config = dict(
    n_kv_head=5,
    vocab_size=3179,
    activation='geglu',
    norm_place='pre',
    rope_fraction=1.0,
    lr=0.00521,
    schedule='wsd',
    seq_len=1024,
    train_tokens=381600000,
    steps=3285,
)
MLP neurons of a small language model. Each row is named by its layer, matrix (down: output weights) and neuron, and shows model dimensions 32-127. Each number is 128 + 32 x the weight over its row's rms, rounded and kept within 0 to 255. Numbers have three digits each. A neuron's up and down rows have the sign that makes its largest values positive.
A block is one neuron, or neurons of one layer that tend to fire together. Before each block is what it responds to, as a language model described it from the Wikipedia text at the highest values.

During plus word fragments
L2.down65:139135092147158117153109125110121098121163112098088121133112069092081159109136105101102074119110118156184073154088083117111191088099134123126138097119079116118121115160139120086093154093186064134145079137116118079099134140128144160099105133156132116080183032136090172165139123136171169112
L2.down104:165190117164152141135219123124155161191183103105170122107096052122154073134063107164134144134142108123086172094127189133143198114123094211133093156061133115116110149160118145122111095124159112113145113164175126179164118137075130113068182130120114123107033079109160171144148105165127082114
L2.down525:150165159156142094094064155074130061155192072168190114073163095136152141163102128088150062082133126179135148151150121052133156141137154202122144096103161093096127115157093140183126082097196106138132106155140009139056113140092125112112106165177177148104120073132102092119119141131128119146
L2.down593:147137146129144105191134131038132133184130108107134111133124090087219107181048088123077117162103121148158159179132112097112139121118161178156126128110078108127081091186167202159095108142074113162151165126131103155190120120131132133103134130118075108162154128172135132105122141144130105071
L2.down1012:126216124151200102098107151073129080166148131118153157121120113131110152187125168118168075075155182166106117172145137100095162116093083140169099132133151126107098105138134140104177082125128129141133073122071079119112142133161117094045099149115136069145128106195077184127125144131096144118
L2.down1015:103129122203197091170136150108095095107116102112097127160133122154124181175121099151097072115136148179132131141219066040161151135109131171108157121082139119134182056158145117137066145078122126133114127203130111120129094132094127133134121153153177139067127113159094079122133146181132106106
L2.down1023:155122163146153142187115098124108133066100134168125153135113101157125173126157078149082148115111226099121070173144134193125160159139086124113188110123120088057135138111128124130179096141152117162181105142157093115155154152138148080165164110140145142123116122156138123095134112145158133084
L2.down1259:129141152125110154121126151114121135129181149153101178100090077120155111118151156136118128137081135148131071143093035061138093122154125111101159142053101085149156088167107112099093145173139199123132099128104044190100158121122114174121161152088063147066093156133165176096106096117164075117

Date month tokens
L11.down39:102148078116142096121119125142143175072172143058137063162102116138175140117104146154106091182117130108135150146079060133115103161066133159122113143114090121062099100122089121173137083164151101081135161135150125101083145089088145089116095100091140135168184102117156148150147125127138171152
L11.down518:111135118083102071114153134135148092160064109180107124130131094141120118173138118117152177157125117107123187100078149166122173135158136129115140132121179108170094132134201113238105121120169132123114098182161134126165244145112213167131192161114135155073150091113129086096175066097131155060
L11.down894:109111124169070094068097107073128088097106115138103166163107138139155200107131109108157097123117108135110182124147062146097147099122147154129169125079126114080084116089168133130129115167182104137126108140132161149199152153079163109159174091139113109065069066137160191158057199160173134119
L11.down916:162098123113117149094145120171158073124122127125143121182146126113121139121161183178077232158113126130152128148120134072145105149116185141172113116209126140115094062155140151137145123129097174138120113082159142124141145094094132142138129204104060162117155102120147125093126112190116106154

Mid-word pieces, esp. diverse
L2.down151:185053164140060155099180175152135123134136131112134164118121089175139183095128081180108151131123152139115117145151048108152114038092107167170122137113180104138123083160107127117103145114159114120146111163142098128178126165173134157094069084138075091088082133147098156106111121129145081102
L2.down267:180125109078110124084132121134110135121176174101110098151158155129130130150134117108019098125102131154172103176124140091158191108117160144091152092153141137113032058085117159108100145121129143059165131165127077132115158125166096123134131131139153170166136146153152170119129112138064148116
L2.down387:153137142136137194131077149141146090072144173066090078127129110156123109163124122170109123093117155115123095123141169099151140213174146172109130106117177112165153094176070161179176097128127132160155136118132102103062132089185127088128131169092130174199152079173140130116157155208175170129
L2.down462:142164092117160152138155111116122178151143062157085102103131155099096135146117132071079142102133164139122118164173155122104148118065114096167105138136112105096182137136184140075097120135125117109086116101142134135117142096119108058147131136127146135180124159099153203182198099075091090146
L2.down647:129117184130116134099093161116116156147129135161117095098175072116148135196122146055110139107130098164095178162180127083091066107118111123148152131117155093097131168110088127152125140111159127128130112131089098167143194156110184093115081114115121121092071127135076140121072144163101131111
L2.down690:128100127151142182149129168129084139083112098159131144160173139121167166112095106127055128133125110122128142106130143143136143141222141107142091172156165141159150053165171107160158099170085111121157128117146122095153182140170151081160212207126128135116149145093120082102084124151074181142
L2.down734:113091162112201185125128133120165152166126117105062124126174144133097081142154134114156149132138138141112134155118153087181132055113152156164143232116138154159174124123139079158084167104096091150143136122123112146180161116121075036134084080116111109099186154099156099089099127156138143126
L2.down1169:135179125174097132139095138153132116139147095107132170104126152123145150119112102145104115108156122105146103159153141105076116099167186138205144108136135111118163104189137121121171100077157093117097108091131107151168161117121161081114136160162128119167143096123098157080107128057102173102

Competition placing words
L2.down47:146148147126125104095168177173130091118147131103094148131124140140098123125151129116176207096150130088110179147151185182132165140046146151160119122063117104130127100134075111124062101101157149162134051141138131139132125116109142163104139111091175130082142135096146178116157114125117133157
L2.down284:207165151109213184094138115128095105119128160115098090119094122114106088110136120083169125183107078090105122126076106175162135155086100157204115142097158134150135113112080117199130091133161169119120125146156121021149116138130140125133138103129104142090094055072073157084164122169155083103
L2.down318:134130120114129160188100110154161107096105109111077150152105151064094179133135109116105112172095145124153127149110150114107106152135117084173080092166114066114115109121149128116114143125106119130159166077127097128123124127099104180146141142063073124150092095175147062122121154155082018149
L2.down406:189121125107138126109123105126160110100102118112141138128082062118118101174164072121093138094076139152096124104141158118050170103143097097069113110131187146102105118089054106086116140143146123098173149127141132087196166109113163090053102141187066151133147147147100189165078122090126129080
L2.down422:139162147115110052061132127130127132119118111116154058125091131041146187108142166126089116114117119119176129155163198157101115121132125169160103120151146152133167111121076095073134090138117158087117156146224125080110130132100101090145159096136146077156150105094064125084130167166127142217
L2.down874:120137096095164210131122168084109126128152085083096110170188152099087144141152113166128085149135150139134119074200120164138159135112175156141186166119109192075190209103076104105115138142129112109110137150169143117130125106124154154097134086127098157144089131118118194168126095120106131175
L2.down1046:156104126165153115081078128171114163121201157075160161052152131155086162127111097126107124156135119098108113116072160143178170142145151155099094117134151133188173102104093078067127134103125168116074125098166139119129160116141082132070113178136133105090171143161152078104105145167100111143
L2.down1056:148139113126151131119136128115144137144086167102108125157130144140128155082146143098109107093108163139106160153159145134151126054173087120122144187148111117052117136125147114109128205139109139100131145192087164105146113131031159108082102102118096098109149143095119110143107101132088110097

Word-initial fragment "mov"
L2.down122:100167114118171188189163121148107101054179121126132082167125128102121108125070078131112132167110123143146051161157125147113151145141111149151177127141094119136147105105097129154125111099079068112123048169128162099117137172078108112129123108151150088185126111168131174122179115106134120086
L2.down130:135104164129079158119144088129170121113141130127104157169101094132154079160158194126140137146124122137106102182106104097122133110122129122135121136234124109109128143104109170136080112086117121065119134103130156076140129170116122035111182100188112138156076134107111130133134212167102119082
L2.down215:113187153135152114141071124105092089083139062133153096102097057116103135083140128135136202157144110166109116141202096179047101134120126054142219134103157139102148099084056111075125139095112203112137074120124131100109182133149076127186102161168133116101100098087123097100206128158155101123
L2.down252:176128167113087157171173140178130068080079110091113035155128160165192073093133116104082179133119144134120128119121136161102128193193103094127196102114113108098100137133142123170091152123177138201168064143086132112097169148143049091086180108141096112116120121109118156109095141136118087163
L2.down333:133122204080091131167111127131136165151104112120191173126182064122186128130130120112149094092116153108074118114118072148142087167108125107176193079148071131069087073135149134112085095097097165117110140101129109107132074160137148138086126121032075087133121069108079075066079082111141100080
L2.down488:120119153102107132140118076135098137105134148091093144085180139089119096080157098166168197127196187141119075100120091148108140162149158096182159126098134178085223109105111153110120079193117097151122092143097105152118154117110130127170154087095100124118140070165107136153149103173140157134
L2.down1121:138128118141161111152198123119144120136083128100077100093078095160133138124050128112112134155117104187152088151100136156153113189127129073168145153102098130109138142110086190146169138107184115075204076145173118127100136139118130145114134134100150148105150142164165088122092178137060163114
L2.down1254:123150183135123139147125199165123115100125147065108128113148118115107114072104124092123126111105170075129161122166018145120123134166059074137173101108120113182174044168172129165081077134185135174191167143117117181118159128098137109077198129126100149159114137127097203119158092111154083140

Clause-introducing subordinators
L2.down64:108135155098099084210150149131153134137105169125102069130143100163177158160146146104135123099144083120179131110144123133113106052085082137152173108098059116143173075128110166100125119126137158115212142118161129084117133127088156126109138109112162137157150099032087117161140181130240150165
L2.down323:128137092104134139070177108109088176127133150131100191155114190113129145132129198124163128147106117085137155124169116193140166175122128095118089153175099147158101136131121174158127171058160099120153151101173123182192118103112088113150161078169113134168094087134110082139136152152075098172
L2.down517:161112143228135134125138130071150086172103098096115176148100144118080163118091121079108108127180144180112120106041116156128172157124174176148163089144142116092146124102182103147119135166151109131079156139144105116118114117132111089133118167093077065089142100115113113144122094109158127114
L2.down545:149145154170106186134086172108127156116126148121088147130091139145123129077119129123129144144113132170095135161151153103111139058139149142168169202130101144144156119121078129175071113149138130126066115159115126120140123150111148069139125191150122114130163054155090114109125132090122225137
L2.down644:111147126092148141101118087128137198160122091106113118097130184126103101131084097182137096142159139125161103137151116100170148167154119191168135106116123051111123174159135139106125144064105118134165178107103135107058207134105148158168101137099117162137116096140154108030130173095140144089
L2.down712:132129157128136152091116135166161137106130152114083077076111103158108109098099134114120122098092113119108186112171071119102139102178101145140150202124109091124154075165168096105071107079160173155103116104152180122166146146098142083149105138144079116125159089162094107108202190113131188125
L2.down718:080145132135122141136148116143142118088192113137098116120107127154196107165136154116087121027111124121154116108178081136138149132138152112133085175087086098088169105144056150193119179121079181145102142145128139120146102109091150142091100155126112169142134114135165174121162116133191135124
L2.down740:080102129122162209085169113133172156189118093086154149110169080143118112118167115105165128125076089089105172084130126132139122131128163155152107135093110113144070068171188126114132092144118129123111188080062123144143100135139121104078142142156161142093167077113123110066136171101115109122

Time labels, headers
L2.down142:149099105212151109162104130155124180125133129071155109125159018108080041110117095140204111142133119139161164092093127092157141148131168134197175166108160109073117096131166133131085226088145151089076108114159183139173107165125092149124118040136114150028141150122140156146147126154102123120
L2.down211:067129091132084157150111197095133092166129127181092125111124145196138066155130102128157142166148078106130195067113108110169125154131119169148121112127106099125169133131202170124139162115147154150079117143175139182155172156142130135090109102172150146135155131118102176128133114132158131040
L2.down592:071113136104121106106200205123107159192113124085132191089196107159092109141097081107136147045104129119161124118096126161151151049094134095132175176128133128069155117130113121089207101146129116143103085082098082123093084059091146139118173127204083147129145075142161093107132149137103141097
L2.down633:144145108086112103163092125108092092143122099142091174134143084126147186122110149096174171113112097098113108133143154149123160097129076179188100093172125179131121113154095153187117148154052125084133186137188171103080118143185203179142133168128135166145157079142147135146099171132100052092
L2.down697:111079201158087127178106158121179110096123146142062161079088128190152146127143147161101139087098121148140147180116094118141149111087189075188135067134152146101136109150177120113098108095156148116159160122112148079147129207126106155151103115097150144115097165143113119127091137142123107173
L2.down762:081110077049139132108121085206109124128073076166127081110103087076101152122176067185142125082131151152091135158160111091129178105155091132104124129054091168171150108112195136133116092148175166174103126187081167185160153156174114124081127118094094106103089093109124202127173156120143122069
L2.down915:118090104118132191161135126084138155123117146123073116135108093109131106157132164126092181100129135155116122157144111138098157143146125049118186096153134136142102068119126094090154118123137194130118157077136081182085127102163161148151139160064076120138037124125184127077138102093103092129
L2.down1224:086154095119098134198199155090119106140142113126161121179111124119141118116094070134144194112138104120123104104152200157068113122127112123148152128107115124081112102141081144152119140094164151142072107092167087188163137123151102133127086165098141192129163111126124095088169186192109135055

Word-initial capital I
L11.down80:066093099106146118117120112129214185136133136098090129166183111106135084140095179075195128193135116128147107112084149091167099184079099199092186101116088148099086121125102184116145164089092077080141130153098134103146081099128096143119201119115074081162103104125127131156116142098079105150
L11.down773:124154133197128130130182132163113148111161078161148129162158146188123119104137131114143158117124153108118154150066116079063089086148114130084078104124198184192129141080151107132102155144072143149114151136146146132119186100124085151117142112104080097139143089151107109136169115158154093110
L11.down843:133156206142123154101187141121127139080133126150112111070168119090082119123155112157120107215110101144142189147146108096089165157091113122118175179146096139112067163111128104154140104158187157176096082080123109064130191185146108134120120092136167113148105091130110120131180109177117148128
L11.down933:137119118148153185186110135078096112153157149123192117078141118183155124154111155149136147127070112129173146161113139162108155117146134132142114105163158213123123139144094081123075161085109103147078156164103170073097124143193151130091111128170109141104109151114164085108183116100090131099

Past participles before by-phrases
L11.down59:127156126090113054130110137181120135155089095135097143145130145089131147134138121131129144104124106168098139140141098139101141178155172085081118164162123113112074171135076176125081137134183099174099144122105099094136107118110151167102130081048119119106145123152071194100079135150140137125
L11.down864:129115144154153115070138099128124184125101079083148100094094078153140125098070141123148114160144089124109186233129111063131124158169186103069135120152167141141154115125105175112162146065159135147106148128167155204132126122136155154145133142111141095121111172110142131146112170164095116119
L11.down948:123133174165065130177094138107199145170180099107121116157119063071139148124122082083098159063146159119200116187093099140145143112122148172128166174157151154063131109094112156141152127144108148128147143110087144087065124150136191129092117094092108146103162081127092174123144166121124141110
L11.down1103:114173160169101117131114184138146111133035086191135117152085158116100122125138118077088139149160160088113129168106142146164132155161110138137109134124123109113173123143113090198173157137205123055148151136141129173135187139119128144112181152129143131202070150077153133094117137116105148147

Word-splitting fragment pieces
L6.down827:060125155116153121125096143122093138135147156109135149108149131137139147084134108129167146124153167130198116151191112160131058115071141174118127139135093073141082134104071158113084150084140111110127057088084058136092160123174169115146169037049102099108124193128128115088161116076112119132
L6.down1258:121073171133083129191132122147145105118128115125108158099163114130146127149145220122133134163147164151077123143185115143226088166150116147139126084121071115089117090142125109089098077089128160186115122147080144104183150161164119075135161138089107098114079117143105150139114082080166116111

Past participles and verb endings
L2.down153:110122148159161175115165081075112194105101185139104092086122161128165109220096094111164137065109159061169125148145073162110124126155150136142147106134130158150104074131169164145112112095160129086123155181159222090138114073070154123118080136163108136121145132110136113072173144090132150162
L2.down434:153138143189090120082137146181123123114110085115131109164151113120061148141188158077120173164164092134099150147134118133189134096074094145140140076108115181136111106047138109083142146166107145172125116174144194128144134149137230169105143128117129131147124179132137109137141134145139160135
L2.down523:123099094121115124156138147168133089068139147166139092142085142152111095098095117105082068102153132181150159140113202086091105180133061132192090145118112088136162184123086106130067076130181154129123089084155117103097120126163086150121130113116124118100082094167114139105153164171114102114
L2.down774:177094156087103151113088124133048142129113141185136127103112174095180126147118092111067116136106106139140103113134166110101179161152111109196124168124107147119113101129075142140085132145129172113114149152125130092091138127104116160150111139087122110122059167182101179059078106144132139069
L2.down805:113177155162153143119120184121133141068171144115160167138083082139170104104079137147127127135105122115152068114151123091149139142072115138137193148115155127051116121137074095090109101134177134069139179139150146112123145145148138166134139149116059155088125108160129143130162177139121202101
L2.down985:153091143117139161061119135161126171110122126173091148055179113133106072107121147086123202144134141169132145212139138145086167108076099176136164117072085109151147124162089209084176177098142099122176151108096129152106184129144147137149136099128125118120151089090097112119107195169118139102
L2.down990:124097182093132134135132090115157178153116136142144097144126137096127108103098123133140129081177125133105083127116089135080121109138180064121159089160157170070149046121141117113055067130131128065074112140178143114139151148112095145128091092088092105066180103135116154092111076219126133116
L2.down1002:130118159107126152170135146135138134176111127159106124119145164127167094133075122118099122133106131148152119145125102072123173139187086123124161142111124176079122130135123182134060140129169100047103142132154153172075185164134138129083188098099086165080134057193142167032162137128128130146

Subject before verb
L11.down78:110097158128104160077072103117074141110105101147142113090151171083213138128157113105101132123145128199117094103092115120102155120087167102118111120130112124027094152099183122109096140099074174061090147135151144056160140144101121129162164130116141115129116126062151136115116138173121127121
L11.down368:155077157106030091111142115116124154137107120105127058170126147100092168104208165193104140108178116108063230165180124134144111109123169169103067121083125059092113117153150138154096066167151144163106124120111092102115154141133127118105141180148073114129164106084144159123161135143088124089
L11.down779:142122133114090086112115077146165133126091115100110130104127138186109173116132095087165170077122108152117137166158086141062129138165095106159090145112074121137084131127102159151194145133108122156123045157152159134121145111125043083147134175085082148149154137158074120098070155125127101057
L11.down1015:145179129098143134196136122172163082079172135155159163138154100091135075140200135132122131163103105111156135194114150137145114144109092109133111080119129099169165146113106087134132023093098108106060154054126133154142165131149167111134157154146178174149109112113138050189143093094169116103

Split-word final endings
L6.down839:131151151059165113152125116126109188133130152171105120183066138128121144126169119118104102116167145112089116153172150145218109132132122102171114134121164096120162137038132123152150153152139116105113145106138105202162103131148149110074125125117083133138152131114134117204128137155135152141
L6.down889:148142156116191108226177179090100102089084117110094141110131144094085090132155141134183121107184123138146103115163182154150222131131092130136143094127129150156099149109102189134168143113129132112120125118128106187109124126158144120103119118115116102111126130122148137119065143116127187060

Word-final subword pieces
L6.down494:086066117141090113146119123148144122143184187123141148104168132195127118176152083045137075152123103134165089079161176146139136129125131142146117159142137104141153091153093136138131149145100097068157086146108122150096136092096160055131117113187136126113099095110119092169064110117118125114
L6.down540:127117102186080153180143138032105128072133143168080197173157143149144165140132107084125099101177132111134093104153116139114136149134128153136140139185110124135156088202122144162136197153133167080120124128162085183121117170110188126170161172082113178130121157130141093121119091099098215112

Mid-word fragments, especially "ivers"
L6.down693:153121164097159159144167163135102145128133153084094142126107102176096081125114108143126054107138102118148080159150158169168131125147187105129120061131077181175142124178126112154177203097154164155118097162179138147104068172138144103127050174094165150112102137132151130131145155134080119027
L6.down965:113128186194191092176106114148126088092137188107108131077160118152160136154089143151143100152086132159086114131137102193156143152139139120091149173126159107047112102079147122149101159115187135109156140140125127108161132197019165115159148110136169113110139108113086183142098120101129105160

Relative clause openers
L6.down243:166165100122127136074150094156201133184099117102035090094125063126161103090172134175139131111073107093090160136141134118136080135140188110104042149115112101114156099171124129136057082114131147153156102137113085145064136104146130094132074111126122118119111075107103147113156148087158164172
L6.down705:131170106143129200083128195149124051112112099104115081092129167177193131147108117132054103080133104130114127111115078158079148157130144115124184129168123110149176071195087134118133118078080122112139110140108121134155119111119103177107088133138103125136171119149097128147208128132068199114

Predictable word-ending pieces
L2.down175:147113114142142114100105151155158143134109126137121185149133105133160132107137078141143153136107175072112151125204139091158125127097160087151174108100088109186189102126150127096068161130133150185102119054133095141123130117112099068099167159155129156128139126121184118112092161111136197138
L2.down366:061129129168107122164168153126115144094092149071182111097154081167142194115089133166184110063048162157132144103159080118106181143112130196136165131131132117103235120173124144128174110128163147124148084157123122149112167187151146185167101078110137167145140123149096077106203164144133106159
L2.down516:182126197162074143116138150093133124137158140099151176072156124120147146125071130129111136083078098133128170144046087090180114070074149115114113159130141113095071165093129074131129113124106100173110155092153145149127160130081135134092135157055122107080086118137129140063162137079181200132
L2.down518:202166141133141092195126138152161123046132109171122079164115161198075131116162142110079137115125110123131135136092192141149092160103087150161164160158127121052074142124116170167123159088113121128160059176082122116140149129134089139134138140117116127119168107096112148137110220183187133110
L2.down524:137151146123129138152159093110174133130073154141201086173171155165081128128138107113055139142057145099109096136163172137140105165128114106070158113130154088107190131156178113160134091145065125105148138137073164155140102137104085091111165185129101178130100071085172122114189158148137135128
L2.down918:099127123142135099170176096137083129165188190109114119117113134098158140158105133150111093093140147101111136141225144108161138120129185112118119137089175163165142096136165142101096087087171163137137149103091158099133170101111106183160139134103100101115118191099129168147128156140153093137
L2.down965:112138158121153139106161102111152156194134142131065071158112120063170139111104096126153116138107120128119152096147123161082085202091110145176127178151105091162137071195133158138121136110135140121133122121130149129156118151138143042106084205154081159105159129104066130115097112165148136127
L2.down1055:102080162116130127148153052159169150154095112092162104102141135105123098169143150117146103120124147144085179145105107121115134108175175113151114161107159149124159176123191114105141127184133134085155123139100128193199132130109151087069119148141205116104091171139116112053095143151069122132

Word-final suffix pieces
L2.down106:129078193118137128114155095140089125097121123135085140106147099142090115128123169091107124128113091135120082117182147126175132057133115154137102133158127078070167062121091088116097181123076151152132078155119128105119132120129106081115153109145148105082107133190078086116154144116159128118
L2.down147:130130104179145106096103133154130173143142103144173110124130122080223088072067184116120101111162069123062049096113132137116156136140078146108150145112123128112071122126121144128158180073116103087128152143132107133176151186118137132148165139180112159195143095150109102145109090133136180120
L2.down210:135156077130119124129130119112151129089060140129109113143127104160154141123107121157139151117169159113136131093096147075107124156090171124095068134155123168174049198051152152150132137114185132148170187093133089140142136206113109091145196099175128152129136208189167112139051160136132057183
L2.down345:112116113085152141081115166111138134142113114143128120139111169116139113107114142134101136142129135095113084112118119148145145125212169123151094104125138098149060109070179126198174132084155111134134149083156133194140156127107133126073099100138108141107157115136117117144071099136131179176
L2.down551:190161160101123083107125072145147155121132091038178149184099095100086074134115061129131159162153158095076070203158182140143184113152135137154096165105112153102134127113119150121196137195163137140096134147151150050184125133131124113109111122109136136140139068141124104143095144092093169154
L2.down984:077132199123097180117174144117164157076165178162098095102143100112207138146097170126090143206138104170125183105161166127112164071149133077075097112108081121129150154135134079132142123135093116078121153154141103187094115166104127143104149109144054166166130180143123134115110099137158155120
L2.down997:149172188093110090090139112078095135131147155118031086068147141063151131166130164138145137103085156080113130146044121154079122099140148127163111129120120102180089185164112100162154115133176098154085135061116179140135129144107123132112213149053144136163188118157126096107127128128118152132
L2.down1087:078117221098161139129155129116124189149122152141107122120093089136148101150054088086139084101114144085069189068110091119119117150223203157141116131064205140134098044077187159125153078111157166104164188128094118130139139061128098132116148083117083139116107108135096130120167168088130141112

Mid-word continuation pieces
L6.down271:175088098143113132135117106142161176083099103127158127149145173177162105146173069164128132075084180124138088087119104093187160149130096162098158097121160044191214143119126092097103156122081195098140163100143128103154180130135178140128137103083141100163083074145162161099125074127120170049
L6.down350:105153050100100103116105097142110161144139102114182134118147166141169106111137064170090180157186115082221127145096046133134137146121122154136132156145126108163109113161119150130085091127102186112125118185121106100107161122154101119129154103082077105177134153087128120122098102108108154177

Plural noun endings
L11.down139:152130144170129133096143129114120154152124124101165106122060162174102094132074138083137089099165129135135126095097198153127156167093111173152168099155089104169131158129155151157099074102100099138078078169111141166170091129155122162091093123153110179155105172157171119139121197183132176158
L11.down292:127155134090150181156171043099124132091109127112122147094109114161096178144125174114127129087122122150167085123141125103111104213140186101127140089167139137136093141167132138182074142132151141168082180149162148090146156140115148108106106162116122126127142123118089096124125137104180166126
L11.down417:078092049121109129137135083151131082140126130091111126134142133150139135135129184187135156133107144133127128049111146133153150160119047119093167073133055078090172084150133120112105143126133115139107089157144138118153156133129147145083169090138020125182156111134131127157135116155171167130
L11.down1136:115122158127105103155122118134121129130090092115090178058138100146101123133106108102079162162118058194176072118155086107111154106091139128095087137126043093101133111108140170162168112124070104109117097153080079114127178087124171115132092130142119080154131134153150124128136164191112138143

Mid-word vowel-consonant fragments
L6.down687:133106161115116125193143144132130140137094161167098142065098090103121105156196146088151142137109086152126169161127127142193196109126108117139127115072109179124180145156117123167100057134165148098178108117104144116111122148144150175119124088129107160156123063171169082109070085116141182156
L6.down1194:215151155063115128161094136119168114144148095090191183148088184164160133162183146120162138116115086090149119142040087147100124134086062132082102105145121188144059120179140125165185167100154069143125133091111099125109130113132123157140137149129097120120086103130162141116071141105101107175

Main verbs after subjects
L6.down699:114106186111076128174079190114102095151065123156103088117117128126125141143135123135110199066152116170139080147165116114140156182183101128111162132087135126105151153148162113133109112169144096116104069152139156192086102103123136082092117132066165138175144123081142183045147214165124091110
L6.down955:109121120085112137198116190118133126126122095145128101174115121108073114137124085096146170075150129141189097158160117115166130057148081156146107128101091134134102128180072153121101155068165100108122128147067162108120097109130152107112159092164066202155136113141175138147217171152088108142

Structural line-start markers
L11.down26:104145172089149125211117149160065067144162163146114112141102141134150040198152124135090175120115100120108077155029105168105098164094125132105140103161114109138105150102074112112114112146149119069142162137113105172134181123100161128138135122149120114118162153140142111116123138176107082104
L11.down706:086117142046174174169110103000129194103125112110165079113139149181098127137101174096130161113123082148113122121139109124084078135115092108150096152127159088127109127192146175160133101121134116142096162248125107184147113143120174107115084131075139112135132125142118158115105166128108088071
L11.down804:093114117191083135205155143171126160138138129127097119149080101067151172128139102178111167083085150171144128156182125107115155148105171154129139141110099084120172179140115107139085132148145126138087135198155193171103141137165148131072111100115155105101093109121154055137198111142135134115
L11.down884:112127095124085168150116118000120131153126154118096120114149112134167162058130120190150139129076179120142169147105106123146073164090171145159145158119139124073125160105075141140147141136195125148131104255098134181127122127108084060126092106078096095160147154133141144143121094197102176096

Clause-ending tokens before commas
L11.down45:162146133154163124156113113139121180137116098151106124138082163157128053103161118110120155160128124126078132183125167143118149125112089139151112115096186175113159159097137096219117106138077137155096099163118166131158142128089155096149143136065177142140085159100144103123149142176088118105
L11.down132:071117123109145085153100113073125157074120157128136182179124148111143120129083069185134109137073153156134056136095130082124132122141100123144056131153179199181133132128111106103105098117129125131125137124203103177138167115110145105111127191195157130179125126096187141142119035132126138116
L11.down854:157055135099145131122145129142121141215157131151129136098154191109093144105173140179166122054149174090085131125128135137112095141169156190116108182130087102123130088142145158158160119098129106169147115141097115062152094128133107082109147119162096101137116135108147101159157157146119104114
L11.down1041:188104134119157087178160134092187096147168176120144098130161116197161104103132116100084115102171093172094129150136086146136122139152115097158130115134118149177138080127105143172124139071133113112176089151136069128124153193113077139143176099114094113070151198073159156123173168092082159117

Temporal clause conjunctions
L6.down305:095134109149109121112141151101131091121102094090116097103076123121090119157151134159045113105089131139141122085119136111169185123200129117094129130104134080038111118154177120116124172114210129087130219123138125167106110142133157124084152143111077126167194136123138122094116186113095150116
L6.down897:068154134120085111153120162124148099106133127089118085163136125151127131145112138159157048094066156146132201075145150069138100112107120115072117140083105137104191160148165114132159098124179133112156129075114117131141172120109129148097094138113148121149151087099085137133169131092105159133